From a checkpoint of a small transformer trained on Wikipedia.
Size: 14 layers, width 192, 2 heads of 96, MLP 960 GELU, 8.21M parameters.
Architecture: learned positions, no biases in attention or MLP.
Training: a variant of Muon for these matrices, 307M tokens, 9379 steps.
MLP neurons of a small language model. Each row is named by its layer, matrix (up: input weights; down: output weights) and neuron, and shows model dimensions 48-111. Each number is 128 + 24 x the weight over its row's rms, rounded and kept within 0 to 255.
After each neuron's rows, "fires in" lists the words (lower case) most often at its 100 highest values on Wikipedia text that the model never trained on.

L2.up88 [124 138 161 135 146 159 132 116 127 151  66 113 120 141 122 116 162 164 131  92 103 182 146 134 111 146 135 144 164 127 146 134 104 102 104 140 105 104 165 151  95 109 131 149 135 159 164 171  68 130 169 143 154 104  98 137 124 127 107 104 156 111  95 117]
L2.down88 [156 136 124  92 136 129 128 144 139 168 136 118 123 158 118 165 163 125 152 110 115  87 112  90 112 169 157 135 147 137 120 110 126  93 100 127 163 130 112 143 120 136 138 171 126 139 147 135 113 143 166  95 154 137 142 104 131 136 157  86 127 121 160 116]
fires in: "state", "law", "republican", "rochdale", "decision"

L2.up689 [118 132 163 112  94 153 129 140 143 122 172 119 108 115 133 125 121 119 116 139 120 168 172 106 172  92 108 120 126 166 123 167 197 106 115 103 104 112 117 154 203 102 138 133 101 111 128 103 158 142 125 143  87  88 152 154 106 129 124 145 132 136 100 121]
L2.down689 [146 106 173 119 130 153 107 131 142 134 163 136 117 117 128 114 106 140 162 136 135 141 135 131 146 136 164 135 132 121  97 134 190  56  95 120 157 100 116 106 133 123 122 126 115 124 169 107 100 131 120 168  80  98 168 138  93 118 153 145 145 131 143 106]
fires in: "not", "noted"

L3.up817 [142 162 115 102  82  99  94  86 139 196 120 154 148  88 134  70 116 127 144  99 136 187 153  84 122 130 158 155 146 156 160 139 162 129 152 101  91 123 120  98 120 120  94 108  60 142 111  97 111 145 137 135 123 149 140 113 158  97 130 122 134 138 133  89]
L3.down817 [147 131 135  85 125 105 110  88 152 162 143 129 139 189 132  95 100 124 122  89 120 134  92 146 159 151 116 148 156 109 143 132 148 116 137  95 130 114 160 118  92 125 170 164  87 141 130 119 124 102 122 123 142 118 196 137 123 133 112  99 169 134 126 122]
fires in: "the"

L4.up520 [ 99 140 130 106 138 178 149  70 130 117 101 152 151 137 138 152 159 112  83 154 147 180 186  65 111 140 136  98 113 108 124 129 111 123 104 103 137 116 167 128 118 105 137 104  95  98 111 112 117 135 128 118 135 119 101 160 133 149 122 134 158 124 148 101]
L4.down520 [119 127 111 128 113 115 103 122 186 171 132 129 151 124 113  85 121  74 121 136 132 126 116 123 178 161 111  90 155 113 135 116 129 106  87  61 152  80 128 140 113 162 114 164 166 139 141 124 160 135 169  88 154 118 144 128  94  82 110 130 125 104 105 134]
fires in: "was", "were", "also", "is", "nhl", "s"

L10.up601 [126 175 170 159 147 114 189 140 135 159 142 101 125 102  93 125 117  65 131 117 142 115 144 148 115 166 119 104 144  93 190 130  95 125 119 112  94  96 127 158 113 104 157 161 151 132 130 136 150 153 126 144 159 135  98 156 150 116 188 149 118 113 152 106]
L10.down601 [138 124 118 147 131 111  77 103 146  69 134 159 145 154 146 127 120 144 151 127  87 107 117 130 153 137 144 131  86 146  93 130 143 122 128 114 129 154 155 162 113 141 116 101 109 117 102 116  66 134 143 124 112 161 146 127 143 160  76  95  77  92 129 155]
fires in: "of", "from", "born", "and"

L4.up239 [130 142 108  81 147 159  99 102 109 140 118 145 163 123 140 127 124 108 100 140  83 127 136 135  83 102  92 140 137 121 130 136 103 126 107 144 107 157 101 118 165 154 151 130 120 162 126 122 162 139 107 137 176 157 113 124  85 108 160 151  71  96 129 142]
L4.down239 [156 124 120 110 114 138 113 131 135 127 158 157  99 124 115 136 155 111 107 138  87 157 122 134 150 162 171  98 129 124 104 137  80 125 159 114 131 144 112  59 120 151 102 137 135 152  83 132 132 137 114 183  98 125 141 141 101 153  97 128 142 115 175 131]
fires in: "a"

L3.up349 [126 120  81  98 131  76 109 113 145 119 135 133 130 134  86 130 116 142 157 124  87 125 124  94  94 114 133 120 149 156  85  75 180 156 143  74 127 125 137 127 114  94 154 124 181 128 140 149 152 128 154 129 130 139 125 170 152 128 110  85 127 146 125 117]
L3.down349 [111 113 165 139 124 141 122 130 113 141 142 114 186 148  86 132 113  77 194 140 110 135 118 131 126 186 135  94 155 168 116 167  84 111 146 133 112 136 143  96 162 106 148 108  94 169 117 129 115 143 123 136  78 146 144 101 180  90 117 133 127 114 125 148]
fires in: "the", "of"

L4.up853 [120  88 102 126  83 168 150 166 139  93 150 126 122 132 141 173 139 127  92 131 144 116 167 126 125 182 141 140 154 145 151 130 103 117 119 138 112 119 152 125 148 131 104 162 100 162 117  65 134 111 136  77 120 131 119 133 126 130 181 140 158 124 152 125]
L4.down853 [145 126 159 155 133 108 108 140 136 107 119 114 158 139 145 105 121 146 134 133 118 144 162 154 101  97  87 154 122 110 130  73 169 135 122 132 134 137 120 115 116  66 171 152 100 140 132 121 131 150 142 177 124 109  81 125 122 110 150 133 158 134 111  96]
fires in: "as"

L4.up521 [177 121 151 139 148 170 134 138 109 155  94 108 182 110 156 185 113 153 111  82 109 136 175 116 129 120  87 166 152  92 147 137  88 147 147 131  89 150 136 128 147 141 172 108 155 124  92 116  83 143 117 103 119  89 114  96 122 128 126 170 123 129 103 131]
L4.down521 [118 155 160 136 126 107 126 146 116 135 147 126 128  93 131 108 118 176 131 129 170 192 104 107 109  87 106 138 141 105 139 148 144 137 102 160 114 148 137 103 149 147 110  95 129 120  77 129 111 100 143 148 141  71 116 121 169 110  99 164 168 105 135 139]
fires in: "more", "most", "two", "both", "four", "only"

L4.up268 [154 136 121 108 125 136 167 123 121 143 123  72 141 128 119 124  95 106 122 117 131 117 192 114 139 120 138 155 136 108 138  87 148 145 158 156  96 174 129 146 122  60 108 125 117 121 147 121 135 145 141 129 100 156 116 138 164 147 202 114 158 154 127  85]
L4.down268 [104 109 168 163  77 131 162 115 111 127 122 127 161  89 166 130 133 150 137 142 149 120 110 108 149 124 144 137 138 138 110 146 112 126 107 126 107 129 109 118  83 114 109 130 125 141 121 147 152 124 122 130 146 163 119 126 119 120  81 165 122 148 132 109]
fires in: "of", "club", "into", "have"

L2.up665 [176 143 100 123  93 143 117 137 131  92 144 155 119 125 113 144 138 100 143 115 166 144  77 142 112 130 122 137 175 114 168 115 104 120  89 131 125  82 138 140 117  83 133  80 121 103 101  91  91 107 167 136 112  86 131 169 153 139 137 141 135 107 155 144]
L2.down665 [139 143 161 113 119 134 173 165 148 143 126  98 143 153 111 148 128  83 138 157 141 130  69 143 121 124 122 112 133 105 110 139 100  97 120 165  94 126  72 149 140 180 149 109 105 135 159 137 121  83 134 129 121  92 135 132 156 166 127 107  98 166 126  98]
fires in: "member", "children", "members", "john"

L6.up599 [153 115 100 104  88 132  61 111 139 107 146 150 154 161  80 139 135 137 114 159 106 155  93 131 107 118 175 197 152  89 132 129 156 146 112 111 128 171 131 129  99 141 174 136 145  99 119 119 119 139 167  98 137 157 148 127 100 130 119 147 157 102 171 169]
L6.down599 [115 118  99 171 131  84 159 146 123 171 141 118 104 101 117 134 119 124 125 131 113 151 124 156 135 144 146 123  99 142 141 115 133 147  75 162 146 131 111 118 126 151  81 160 194 112 145  87  90 135 106 151 105 132 156 141  76 132 123 108 153 166 116 140]
fires in: "the", "of", "and", "2008", "world", "2024"

L3.up753 [109 111 129 109  95 145 112 139 145 155  94 125 162 135 126 161 132 138 156 164 149 107 131 136 127 163 149 101 143 137 147 132 130  90 122 116 131 123 105 102 163 108 166 100 114 108 140 111 161  93 148 145 101 130 116 145 124 112 116 134 161 134 149 202]
L3.down753 [135 129 124  98 157 143 118 147 136 120 169 186 120 114 126 149 128  95 143 100 165 136 138  96 122 125 137 114 121 126 135 120 118 126  84 129 113 129 134 102 132 118 145 110 152 140 116  92 113 139 113  92 133 121 135 147 125 124 143 125 133 161 166 138]
fires in: "at", "on", "than", "in"

L3.up584 [134 113 144 130 113 124 154 136 107 137 132 102 136 113 136 140 144 158 155 124 107 114 144 121 142 143 188 124 132 127 184 126 113 145  84 133 104 120 107 121 116 114 118 144 120 145 206 131 176 130 102 138 144  74 134 109  86 106  95 143 144 148 145 116]
L3.down584 [162 124 124 127 146 100 101 149 118  96 128  93 138 107 107 122 128 108 164 124 117 169 138 137 100 183 171 186 100 111  99 144 184  88  90 135 154 134 137  82 120 102 159 169 127 134 159 158 142 103 156 121  81  99 119 121 162 148  79 109 163 120 129 145]
fires in: "as", "than", "asian", "cut", "asia", "liutarevich"

L2.up928 [133 140 106 137  90 146 134 152 133 127 148 109  89 163 125 123 114  79 155 149 138 151  96 133  97 118 130  91 114 148 128 109 146  65 148 115 128 143 111 130 167 163  95 101 151 111 129 121 158 177 162 124 116 153 134 160 149 125 115 107  87 116 144 165]
L2.down928 [123 111 120 132 126  88 102 119 153 112 134 146 122 143 138 107 120 162 164 176 119 121 163 102 133 113 143 113 120 116 143 153 122 144 132  88 122  75 156 159 138 127 117 112 152 114 114 135 144 101 103 123 135 127  80  69 133 111 140 141 123 126 137 125]
fires in: "later", "season", "from", "astron"

L4.up25 [141 146 130 169  92 118 101 103 118 145  93 153  99 123 170 148 129 133 140 126 157 149 161 166  89 106 109 116 107 140 117  83  79  96 105 150 118 149 130 106 122  98 137 123 142 138 161  78 145 100 137 166 150  90 133 160 149 151 152 127 123  89 128 123]
L4.down25 [144 124 134 152 116 162 158 110 131 137 126 104 158 109 130 124 116 128 122 116 118 108 150 131  91 143 202 141 115 164  95 102 122 131 136  86  97 135 111 108  86  98 114 144 129 139 126 125 119 141 131 186 145 123 112  66 139 135 111 150 101 156 132 146]
fires in: "was", "being", "were", "later", "had", "then"

L2.up743 [101 159 135 137 179  67 116 135 132 131 102 143 132 171 135 145 148 176 103 114 113 157 101 129 149 142 124 162  96 138  77 120 103  98 112 119 110 162  71 145 134 123 153 106 134 101 139 150 103  86 122 142 145 178 158 131 130 160 134 180 130 102 149 132]
L2.down743 [111 154 125 108 111 188 149 115 147 118 110 102  95  90  83 103  90  70 158 135 149 109 137 153  93 114 113  97 143 138 154 161 172 104 128 141 114 123 151 142 147 122 149 138 151 160 138 140 116 134 137  91 129  63 135 110 139 135 126 104 149 128 146 155]
fires in: "life", "time", "career", "children", "years", "jr"

L2.up550 [136 111 108  69 159 112 135 122 110 151 111 155 161 127  72 143 132 116 131 123 102 123 128 149 111 127 123 126 149 136 114 123 173 116 148  95 134 138 140 106  70 128  95 115 177 123 129  91 116 103 168 149  99 121  86 136 142 178 163 123 129 152 152 150]
L2.down550 [147 109 101 128  59  97 138 145 158 145 110 114 138 170 146 131 151 127 139 107 137 118 118 131 116 133 123 106 140 120 123 138 118 110 144 135  85 128  89 141 153 152 132 135 208  98 114 121 154  68 119 127 138 146 130 129 141 185 120 117  83 176 143 120]
fires in: "william", "robert", "mark", "tom", "paul", "chris"

L2.up899 [179 115 179 151  82 134 138 110 120  94 106 142  97  92 140 151 129 113 110 150 178 157 137 153  95  91 112 130 118 125 143 136 117  87 145  94 140 108 132 134 133 139 144 127 124 151 107 104  85 130 152 137 133 133 130 163  84 145 125 109 145 132 158 120]
L2.down899 [131 106  50 114 127 146 106 134 144 189 136 134 146 164  92 106 159 140 137  72 102 124 106 149 129 175 169 111  92 105 146 106 142 172 129 122 143 112 124 114 138 135  97 126 162  81 172 150 182 149 154 105 126 105 144 118 132 109 136 170 132 130  94 117]
fires in: "on", "called"

L9.up912 [151 135 114  95  91 166 114 128 120 153 155 148 149 136 156 161 131  90 105 123 156 130 146 147 103 107 106 105 101 133 117 140 165 138 126 139 140 140 137 126 162  83 122 116 116 118 152 104 123 131  90 121 126  78 106 156 144 143 130 152 133 107 157 115]
L9.down912 [129 157 149 119 109  97 117 142  94 123  97 103 165  84 124 133  65 150 161 126 150 139 133 119 118 110  99 155  78 114 146 100 130 130 140 135 131  74 110 110 106  94 138 157 159 130 157 113 127 172 147  86 133 120 158 134 163 141 131 153  89 166 154 170]
fires in: "was", "also", "is", "t"

L10.up823 [130 108 154 107 123 162 141 129 139 143 147  63 135 146 131 148 171 114 103 110 126 112 146 147 147 125 162 125 119 154 140 160 151 146 162 107 147 121 157 108 112  89 147  75 104 140 143 101 135 112 154 107  85 131 139 135 119 124 152 117 105 111 154 154]
L10.down823 [136 140  90 109 153 116 154 125 113 122  71 147 114 164 118 137 117  74 114 158 116 118 101 179 129 153 147 142  96 145  82  94 129 127 139 152 125 119 117 164 182 138 120 113 140 139 110 136 145 117 148 133 132 106 136 127 101 118 130 143 123 135 119 114]
fires in: "of", "at", "won", "in", "went", "works"

L2.up149 [103 174 138 153 127 108 110 160 115 145 133 116  99 165 124 138 137 166  90 131  82 150 117 132 125 123 104 132 136  68  99 139 139 110  99  92 108 106 125 105 145 108 150 181 110 152 153 130 125 101 123 178 106 106 165 149 170 141 162 122 142 121 107 136]
L2.down149 [ 67 156 153 155 149 114  87 109 123 140 113 160  91 138 138 152 152 116 139 142 136 139 100 139 131 163 155 160 137 102  98 133 103 113 111 111 156  90 137 128 142  97 127 157 113 150 169 128  60 130 145 120 100 150 163 129 134  77 135 143 109 147  97 107]
fires in: "year", "career", "years", "months", "mcallister"

L2.up758 [144 127 135 152  94 139 144 113 116  95 171 148 109 132 101 129 130 113  97 161 153 137 129 128 129 154 149  99 164  99 162 138 129  96 126  93 101 106  98 159 158 134 127 172 116  89 147 142 104 123 133 119 109 103 126 152 126 114 119  92 108 119 148 173]
L2.down758 [ 80  94 140 131 119 112 147 170 133 152 129 118 134 149 118 124  67 129 150 118  88 122 172 151 100 105 124 154 104 154 127  84  85 143 136 116 170 126 166 151 146 117 154 128 118 128  72 154 112 120 131 133 100 118 117 199 117 149 135 131 154 124 166 114]
fires in: "states", "although", "years", "commission", "as", "authority"

L3.up238 [110 119 113 102 105  88 109 122 176 159 136 157 151 112  75 139 111 135 159 130 132 152 124 111  90 103 111 145 132 145 130 138 132 143 119 120  97 110 114 119  85 142 150 124 135 185 132 110 118 157 123  99 152 138 116 131 147  99 138 158 132  92 135 128]
L3.down238 [107 138 143  99 129 146 126 119 131 160 106 125  93 102  94 104 121 138 147 138 183  98 125 123 100 136 122  87 140 119 138 152 133 134 163 139  98 112 151 123 152 122 121 128 155 111 112 116 123 165 153 112 128 136 144 126 122 128  87 187 137 119 127 125]
fires in: "from", "won", "against", "finished", "at", "during"

L3.up143 [113  66 127 142  99 109  98 110 117 146 124 108 146 124 123 105 115 151 157 148 160 147 104 123  87 125 125 148 188  95 163  96 150 116  88 133 133 162 120  96 119 153 125  97 119 143 140 129 159  95 153  93 146 122 130 169 158 123  59 115 122 145 120 116]
L3.down143 [111 133 115 144 110 109  87 107 112 155 148 129 146 130 129  57  86 143 158 149 153 126 132 132 137 118 114 137 188 115 131  96 122 104 102 148 114 129 126 122 118 105 110 116 144 117 137 137 147  86 175  87 156 148 101 161 123  65  98 122 121 148 145  98]
fires in: "the"

L3.up480 [151 117 141 105 140 126 133 156 110 184 131  92  95 122 113 152 160 134  84 158 113 178 112  95  79 148 107 157 144 105 163 160 139 130 166 112 132 146 147 118 158  82 189  92 139 119 124  78 120 148 117 152 149 155 129 118 108 164 117 140 127 100 105 116]
L3.down480 [103 134  96 143 130 133 112 147 120 137 135 128 102 135 167 139 129 153 106 136 102 170 172 111 136 153 165 146 132 121 119 135  96 161 129 128 178 221 159 135 156 112 134 123 144 116  93 123  86 113 108  96 140 166 150 129 118 104 161 161 123 116  45 120]
fires in: "most", "more", "much", "there", "him", "so"

L3.up436 [ 92 138 145 177  92 115  97 106 153 128  89 110 164 145 123 146  91 125 137 142 117 141 101 126 168 131  53 127 123  82 176 125 141 147 124  79 129 133 103 127 135 189  95 123  93 169 102 124 131  84 117 137 111 178 136 129 110 167 184 120 192 128 123 109]
L3.down436 [111 139 112 132 149 108 126 120 147 105 129 148 140 126 172  97 119 138 136 126 150 153 115 138 127 135 139 135 145 139 116  92  82 134 170 120 127  72  89 163 118 160 139 155 113 123  88 125  95 160 105 105 130 108 123 184 113 137 123 134 164 140 138 131]
fires in: "medal", "minister", "officer", "ministry", "engineer"

L9.up222 [ 78 150 107 101  96 155 152 180 148 146 112 138  91  87 152  93 113 149  72 102 114 112 147 133 139 142 139 115 111 186 126 124 114 137 126 103 152 153 135 125 149 151 128 114  96 126 130 101 107 145 138 144 143 115 116 102 100 127 126  99 138  92 139 103]
L9.down222 [170 112 109 153 112 132 112  62 132 147 167 142 139 176 125  85 139 128  94 154 175 138 108 137 135 168 130 109 110 130 110 104  99 101 114 132 102 115 147  94 123 139 111 159 117 144 136 160 121 110 144 115 112 128 125 133 104 131 147 117 144 158 131 192]
fires in: "to", "of", "a", "is"

L3.up93 [139 159 101 147 104  91 132 180 139 146 132 162 125 137  93 114 157  98 121 121 102 145 102  98 121 109 130 119 167 180 125 120 111 136 127 117 118  77 144 132 113 122 139 138 142 151 136 142 171 169 120 132  84 143 102 152 109 134 108 134 150 108 120 141]
L3.down93 [130 143 108 147 137 119 174 106 144 127 173 110 127  89 146 148 120 173 139 127 113  90 169 124 145 165 137 135 104 153 104 140  85 103 121 138 153 117  78 187 126 145  62 149 132 121 126 151 129 153 125 123 201 139 133 106 156 116 128 135 111 153 131  92]
fires in: "from", "form"

L3.up529 [112 167 126 163  91 133 136 170 112 148 125  89 148 142 141 129 102 179 152 109 135 137 118 130  95 100 137 130 114 120 153  93 181  98 120 129 115 103  72 112 191 162 119 122 131 155 103 138 130 130 143 136 109  91 119  99 147 150 117 171  69 127 134 130]
L3.down529 [118 167 174 137 119 130 127 182 122 139 166 126 106 122  83 137 136 131 152 156 185 150 155 156 111 162 171 144 120 129 128  91 144  86 131 140 135 115 119 141 153 110 121 107 104 132 126  81 144 129 121 145 116 105  93 104 114  95 109 145  79 105 137 103]
fires in: "not", "just", "even", "noted", "wikiversity", "software"

L4.up503 [112 116 124  96 129  85 107 136 123 128 173 140 136 127 116 115 158  78 140 146 119 147 128 148  87 114 118 168 173  58 159 130 137 141 113 149 119 126 132 136 134 154 119 161 107 129 144  87 122 168 111 153 126 142 111 132 126 142 125 119 115 107 120  74]
L4.down503 [128 106 138 136 135 134 127 105 104 136 158 106 110 132 129 126 124 147 129 156 165 123 144 158 150 124  94 108 122 151 140 109 110 131  98 101 155  80 161 164 175 143 145 159 137 165 119 145 137 124 104 146 106  61 103 118 107 104  94 153 133 150 181 142]
fires in: "the", "an", "vierkirchen", "augustus"

L2.up246 [127 120 131 108 139  91 109 151 137 146 128 156 133 132 112 143 125 112 114 148 123 111 153 129 119 127 112 143 142 123 102 138 126  99 131 100 158 141 147  90 126 159 137 130 118 147  98  89  94 141 124 143  99 149 160 113 123  81 119 143  96 146  98 123]
L2.down246 [135 100  65  86 169 119 145 121 129 136 152 107 131  90 164 121 160 110 125 155 143 106 128 110 160 136 160 145 110  92  77 158 139 140 137 142 175 115 124  79 155 113 149 113 152 151 133 189 150 142 111 120 144 123 138 114 106 198 111 111  98 135 148 123]
fires in: "team", "new", "young", "working"

L6.up864 [112  97  97 110 140 126 113 114 142  97 172 132  67 157  97 129  99 119 111 119 169 123 123  84  99  86 136 110 128 146 115 133  95 168 137 132 115 120 147 161 136 149 147  98 145 101  96 131 124 151 130 120 146 139 153 133 170 122 129 139 148 147 139  88]
L6.down864 [144 133 113 130 137 139 143 137 124 151 109 141 110 130 173 140 135 114  98 123  99 134 128 143 151 137 123  98 148 130 128 135 132  92 148 116 108 145  88 105 127 142 129  95 114 146 156 153 123 139 136 165  94 110  63 101 146 132 135 151 102 120 117 111]
fires in: "the"

L4.up693 [134 106 116  70 127 120 118 104 173  88 125 147 174 133 122 108 160 111  92 125 142 168 102 108 100 100 129 126 172 168 164 162 152 155 144 139 118 131  86  85 149 100 140 131 141 106 110 111 190 143 101 154 114 135 117 132 167 150 128 116 110  97 126 131]
L4.down693 [127 154  97 156  79 106 120 107 168 116 151 116 131 128 111 126 109 123 149 122 117 100 146 178 176 139 117 114 152 109  98 108 116 148  83 146 152 120 163 135 105 104 156 134 129 125  98 131 114 121 125 124 157 148 136 122 125 120 122 163 135 143 124 131]
fires in: "the", "it"

L2.up395 [138 124 133 174 100 126  87 139 130 156 128 146  92 125  84 146 146 126 104 105 122 107  98 139 155 113 110 121 158 118 129 147 154  97 107  82 134 131 184 125 143 147 201  71 171  97 131 123 127  98 162 134 117 106 131 132 134 137 103 111 121 104 137 127]
L2.down395 [164 160 156 137 139 116 163 157 167 107  91 181 155 135 125 142 126 113 143 128 125 136 153 117 146 123 123 122 160 107 100 167 155 102 134 104 137 127 147 129  82 148 203 135 110 114 119 140 116 117 119 164 105 122 125 133 158 158 121 127 112 112 121 109]
fires in: "son", "american", "member", "children", "father"

L3.up704 [109 109 150 142 113 142 148  83 113 147  97 145 115  99  89 109 135 142 132 130 110 123 163  77 141 120 120  95 112 143 144 161 154 179 135 110 140 110 112 106 106 122 122 112 120 169  86 124 116 125 147 109  87 115 100 134 156  88 172 174 162 163 118 152]
L3.down704 [ 94 110 137 162  91  86 139 153 105 148 140 167 153 134 112 120 139 127 152 107 138  86 112 143 135 136 113 100 132 116 140 142 163 138 117 157  97 104 130  66 110 145 125 104 139 117 145 197 111 180  94 110 149 160 133 149 149  94 131 114 121 128 101 125]
fires in: "during", "of", "after", "from", "led", "him"

L8.up822 [114 146 110 128 133 143 147 113 136 153 123 135 129 156 142 143  97  74 115 142 121 140 121  98 118 125 152 121 139 195 134 127 118  82 115 139 108 131 147 101  99 127 123 137 114 111 116 112 173 162 153 137 134 160 168  95 107 148 104 111 124 121 140  88]
L8.down822 [111 173 111 164 127 151  76 100 136  94 156 158 152 171 115  53 119 117 138 114 132 145 135 147 111 112 145 109 152 166 121 155  85 159 124 153 148 148 132 122  96 102  88 138 120 156 120 112 111  99 141  70 132  92 140 158 128 120 124 136 121 134 134 139]
fires in: "the", "a", "to"

L2.up299 [157  94 130 112 176 101 150  80 134 110 145  69 161  81 127 119 178 128 126  88 116 149 110 143 142 119 144 106 155 128 144 129 148 145 150 125 131 107 113 129 124  96 128  93 114 130 133  99 136 151 132  94 108 123 113 104 100 130  96 169 130 131 140 161]
L2.down299 [121 126 121  89 127 114 161  81 140  87 107  74 154 111 155 120 132 137 133 154 129 157 147 129 118 126 146 161 130 117 145 105 130 133  89  79 143 105 141 133 122 124 142 148 133 104 113 108 138 157 152 133 138 141  96 149 147 173 127 165  87 138 148 162]
fires in: "it", "department", "much", "evidence", "well"

L2.up165 [110 124 104 166  99 133  93 148 105 148 124 143 121 137  75 110 131 155 153 148  98 117 136  90 120 125 144 130 124 107 146 161 103 137 179  75 141 103 126 149 150  72 129 118 141  76 105 134 171 134 132 132 115 158 112 173 108 145 123 168 101 103 132 145]
L2.down165 [147 141 167 125 141 140 149 110 153 166 146 100 133 158 133  93  91  98 123 105 161  60 117 129 155 165  98 140 136 123 109 132 111 163 140 120 165 102 157 158 136  88 159 158 126 146 138 115 119 141 120 105 148 127 120 152 146 129 121 130 129 140 157 126]
fires in: "of", "by", "for", "to"

L3.up224 [164 121  92 141  90 135 159 109 101 138 121 106 109 160 123 122 141 125  91 136 119 127 108 173 105  79 115 109 136 118 160 100 117  91 125 106 124 113 137 121 119 144 113 137 152 101 110 166 112 130 133 138  81 158 119 134 129 136 106 109 142 161  96 146]
L3.down224 [156 109 148 143  87 110 134 140 174 148 133  97 148 138 101 100 114 114 190 147 152 115 101 101 136 135 101  96 137 142 126 162 118 154 137 139 139 134 123 138 177 122 133  93 134  98 169 126 133 111 149 122 160 120  99 186 100 154 131  73 107 158 111 118]
fires in: "name", "as", "called", "title", "capacity", "names"

L3.up103 [ 98 148  97 125 128 120 135  77 100 147 120 130 118 181 152  92  95 139 106 127 158 111  79  86 141  98 109  73 117 149 158  85 146 152 140 114 135 116 128 112 116 106 112 128 106 139 127 141 108 141 135 156 117 178 144 134 118  73 165 160 152 131 131 121]
L3.down103 [132  93 114  76 131 185 118 117 111 118 125 124 140 138 133 155 101 161 129 111 128 111 117 144 120 159 156 125 160 153 109 167  58 143 126 102 120 124 125 156 161 143 144 144 102 141 176 101 141 138 127  93 137 140 119 125 125 140 130 157 148 130  96 135]
fires in: "his", "family", "the", "college", "died", "their"

L10.up341 [125 107  95 147 103 139 128 176 185 115 149 127 102  82 136 145 130 124 106 119 151 104 117 161 104 153 145 127 130 141 150 141 184 137 139 118 131 107 112 138 120  77 122 149 138 131 155 120 136 136 138 147 120 143 118  96 159  98 114 113 126 133 147 120]
L10.down341 [ 98 141 162 145 181  99 132 126 200 170 131 125 116 114 143 145 111 168 135 117 173  77 107  93 167 108 151  90 103  92  83 121 108 125 137 132 120 123 137 159 144 106 127 115 138 114 123 146 144 110 133 135 133 156 139 145 122 146 120 122 136 129 157 105]
fires in: "i", "t", "love", "not", "lise", "if"

L2.up528 [130  76 127 137 124 161 118 136 121 129 159 126 104 100 148 138 136 175 111 129 139 144 141 107  96 133 131 154 130 110 160 140 111 163 116 141 138 165  99 113 107 152 147 167 123 150 116 129 129 160 118 125 149 127 156 163 121 114  83 146 125 184  70 137]
L2.down528 [130 142 127 103  95 190 105 120 117 141 140 116 149 153 151  92 143 103 143 131 105 128  82 118 123 118 109 167 160  83 109 109 143 123 157 143  89 146 129  80 167 111 121 142 146 176 113 138 136 106 118 131 198 136 121 129 112 110 110 142 128 154 116 189]
fires in: "out", "asian", "aged", "led", "as"

L10.up697 [157 164 162 123 124 165 151 116 168 143 107 140 134 146 151 112 106 117 129 164 100 146 150 102  89  86 115 127 119 129  96 119  82 116 134 102 130 157 113 100 119 127 140 129 120 133 134 128 102 142 129 178 148 146 125 156 144 139 186  97 141  97  98 125]
L10.down697 [105 117 173 102 149 118 161 102 129 131 156 153 130 158 154 128 147 106 103 125 117 171 136 108 108 147 146 118 126 186 119 130 121 136 112 102 121 151 140 113 147 111 111 112 112 117 113  91 144 100 138 173 112  99 121 134 118 144 112 125 132 160 181 108]
fires in: "a", "he", "being"

L3.up411 [174 135 127 138  62  97 145 131 144 111 122 141 105 120 128 121 127 129 129 115 145 148 113 117 152 125  63  81 185 121 111 146 122 146 139 124 153  97 166 133 121 149 131 139 144 117 167  84  97 115 115  87 125 135 121 157 158 117 135 114 150 107 139 118]
L3.down411 [111 172 144 120 128 144 169 155 140 106 148 126 143 137 132 152 107 139 146 126 146 105 110 133 161 125 104 123 172 154 122 149  86  77 155  78 141 125  94 155 125 142 155 123 144 153 117  97  98  85 163 116 140 136  88 168 146 100 140 120 131 146 178 119]
fires in: "name", "minister", "manager", "officer", "date", "chief"